config.toml
n_layer = 15
d_model = 384
n_head = 3
n_kv_head = 3
head_dim = 128
d_mlp = 1536
vocab_size = 8192
activation = "squared_relu"
norm = "rmsnorm"
norm_place = "pre"
norm_eps = 1e-06
positions = "rope"
rope_base = 10000.0
rope_fraction = 1.0
qk_norm = true
attn_scale = 0.0884
bias = "none"
tie_embeddings = false
parallel_block = false
extras = ["capped logits"]
init = "uniform"
init_std_qkv = 0.023
init_std_o = 0.0
init_std_up = 0.023
init_std_down = 0.0
optimizer = "muon_variant"
lr = 0.0134
lr_mult_o = 1.24
beta1 = 0.95
lr_head = 0.0119
warmup_steps = 0
schedule = "wsd"
decay_fraction = 0.893
decay_shape = "linear"
final_lr_fraction = 0.0
batch_tokens = 131072
seq_len = 512
doc_mask = true
train_tokens = 520200000
steps = 3969
dataset = "wikipedia_en"
MLP neurons of a small language model. Each row is named by its layer, matrix (down: output weights) and neuron, and shows model dimensions 304-367. Each number is 200 + 30 x the weight over its row's rms, rounded and kept within 0 to 999.
After each neuron's rows, "raises" lists the tokens whose logits its output raises most directly, leaving later layers aside.

L8.down1444,157,151,163,205,199,206,196,249,243,205,129,214,175,162,207,187,197,219,209,234,188,159,174,221,193,180,163,185,243,248,197,194,249,228,215,213,180,183,166,217,160,198,202,232,253,185,205,236,197,182,197,197,225,238,185,244,150,218,204,154,149,187,245,252
raises: "ta", "ter", "tion", "en", "bra"

L5.down459,169,219,165,294,188,196,174,231,257,200,211,212,233,234,294,253,238,183,235,189,220,215,204,167,189,206,187,221,155,182,217,260,203,253,181,198,236,240,139,178,179,195,247,229,208,200,235,224,201,242,208,186,185,203,117,201,180,223,256,192,201,257,171,202
raises: "ish", "rate", "cent", "stream", "ance"

L8.down976,145,171,225,206,165,153,208,230,208,183,186,227,168,229,206,165,202,227,172,187,213,187,189,227,210,145,191,220,181,184,237,217,178,207,225,176,204,202,181,197,187,220,221,248,253,196,228,150,240,258,181,205,225,226,224,194,215,234,237,223,150,166,189,272
raises: "ding", "king", "ional", "able", "ated"

L9.down776,207,254,137,166,202,198,134,178,212,216,193,223,228,230,197,184,225,234,198,194,216,230,219,230,169,164,239,185,213,155,203,178,231,154,189,171,234,173,245,206,171,229,135,160,166,236,157,174,149,139,197,228,182,156,211,219,222,227,231,215,241,207,171,190
raises: "ridge", " Championship", "ham", " Championships", "lution"

L10.down266,209,191,201,220,184,169,197,276,215,194,163,171,169,190,209,200,182,182,145,198,175,162,166,144,227,196,131,218,239,230,184,202,249,215,173,199,184,217,185,176,200,182,248,262,161,192,211,226,224,210,186,224,186,205,257,219,192,243,207,187,179,191,241,183
raises: "on", "power", "ial", "nal", "od"

L9.down1369,225,200,198,140,245,165,235,164,224,216,195,199,172,193,204,171,174,223,282,183,132,230,218,190,232,199,232,206,209,199,170,236,219,176,259,152,166,149,189,124,231,211,180,227,280,202,209,191,238,167,195,210,201,197,184,196,195,215,278,143,150,198,195,178
raises: "ize", "ise", "ide", "ization", "th"

L10.down774,127,166,205,210,176,231,181,185,145,188,204,223,165,209,193,184,151,236,175,184,222,204,195,258,235,178,228,294,179,144,134,190,198,135,221,172,189,173,222,198,197,162,181,180,194,196,105,181,219,201,189,239,200,206,225,187,217,189,203,210,230,172,255,179
raises: ":", " for", " translation", " than", "so"

L10.down841,185,151,185,175,176,212,179,278,202,221,194,250,139,191,228,158,190,177,182,192,202,196,168,219,174,213,281,179,170,197,255,149,175,214,180,270,201,237,206,231,182,208,213,147,242,199,229,180,218,158,225,208,197,224,176,198,229,183,198,214,173,178,207,194
raises: "bor", "po", "ness", "vest", "gg"

L10.down1096,223,179,243,225,191,209,187,150,155,189,149,188,142,216,151,243,162,170,195,218,209,161,182,154,168,246,186,208,184,200,272,208,277,168,219,219,173,158,234,219,186,222,247,224,199,207,214,205,190,161,219,202,159,201,177,226,215,176,214,228,275,238,235,201
raises: "av", " son", "ence", "yard", "MLB"

L10.down1175,202,187,156,169,197,126,203,232,202,226,178,155,157,226,247,224,239,192,230,172,235,248,208,277,178,215,180,159,251,178,203,107,171,236,280,221,218,177,225,176,214,224,181,219,175,186,242,216,181,195,223,160,187,167,221,194,178,198,212,174,152,211,177,195
raises: "onym", "ography", "ology", "cent", "ograph"

L10.down1084,200,197,199,170,154,169,210,203,191,197,145,121,204,191,187,132,267,163,308,214,199,213,243,172,179,189,171,215,233,197,225,233,169,235,209,210,187,238,147,160,226,184,249,195,198,221,212,190,170,234,186,203,175,224,179,247,235,202,197,183,201,159,188,164
raises: " following", " same", "n", "---|---|---|---|", " next"

L8.down1168,161,160,222,197,180,245,230,242,193,236,177,123,234,198,208,187,161,211,177,188,238,242,237,207,214,180,233,210,152,216,212,195,214,159,163,216,214,185,234,204,181,215,171,212,179,209,209,165,219,124,155,256,179,232,203,176,178,191,159,173,168,252,195,216
raises: "nd", "p", "ning", "ists", "n"

L9.down335,247,159,220,235,147,195,204,208,212,201,187,164,145,207,186,213,163,198,230,256,210,224,176,220,180,157,221,224,181,260,248,239,205,150,121,206,199,140,183,221,179,192,230,180,187,175,189,219,279,150,197,147,193,229,172,201,180,220,212,215,198,217,159,186
raises: "ctor", "ça", "ability", "br", "un"

L9.down377,178,131,215,238,193,216,190,232,228,192,190,185,144,187,208,208,188,214,189,249,193,196,228,221,200,173,171,194,186,148,186,232,219,184,244,246,205,171,177,202,221,198,234,260,215,195,198,206,194,232,195,134,237,197,220,189,230,157,181,189,138,171,217,215
raises: "ten", "th", "ja", "ok", "den"

L8.down1205,144,203,220,182,197,182,217,147,234,209,274,262,210,226,170,192,189,222,205,200,184,240,215,223,201,162,227,172,209,257,243,168,223,172,200,186,202,163,130,237,210,204,204,196,170,184,221,189,246,221,207,255,177,216,210,252,149,151,182,188,167,193,241,181
raises: "the", "th", "chester", "gal", "ku"

L10.down1531,200,163,235,182,146,247,214,186,180,225,139,206,250,229,251,143,207,160,171,199,258,194,262,228,134,199,186,229,189,242,256,195,164,190,216,197,231,195,234,205,183,156,173,207,199,198,208,169,228,169,200,151,198,183,234,196,209,154,186,234,213,206,218,221
raises: " on", " upon", " On", "ão", "On"

L9.down1533,183,211,193,236,197,220,203,222,206,196,178,206,152,176,182,190,221,163,210,130,194,207,140,178,189,236,237,156,166,155,233,246,270,207,192,133,215,154,190,198,253,160,224,207,169,172,209,234,223,186,186,203,216,174,201,164,196,231,202,263,202,203,180,204
raises: "ify", "ification", "if", "ulation", "ified"

L5.down688,227,189,187,147,233,217,228,196,216,222,217,143,227,225,171,244,185,180,202,231,222,174,240,222,156,221,204,202,192,225,156,177,168,223,190,187,201,177,194,189,146,120,149,215,212,194,229,188,183,124,177,191,138,177,178,207,194,201,218,206,195,219,226,188
raises: "lic", "matic", "ative", "dy", "lot"

L5.down462,208,180,146,218,169,236,157,214,138,213,212,269,203,298,208,153,215,190,204,187,174,228,175,214,248,153,171,213,212,194,195,197,152,247,214,148,161,227,237,235,213,223,164,201,222,142,200,213,164,206,193,181,219,187,203,190,197,197,199,218,211,190,203,194
raises: "ture", "ved", "ão", " himself", "ted"

L5.down549,248,240,183,209,238,231,184,181,238,220,174,175,214,191,236,150,219,225,203,209,179,172,192,228,197,219,199,194,149,229,217,181,163,192,185,207,197,163,140,238,192,229,227,205,136,203,181,225,176,202,237,204,190,224,207,199,151,155,118,156,209,180,269,245
raises: "ly", "ph", "ever", "ome", "long"

L8.down176,213,200,177,221,242,233,237,180,229,204,192,209,213,194,266,226,221,220,244,233,192,177,181,270,190,226,169,178,174,267,218,215,202,193,200,244,208,266,153,214,193,184,218,213,207,218,194,214,162,256,197,238,181,182,181,216,195,208,200,183,150,240,199,172
raises: "ct", "c", "ctor", "board", "y"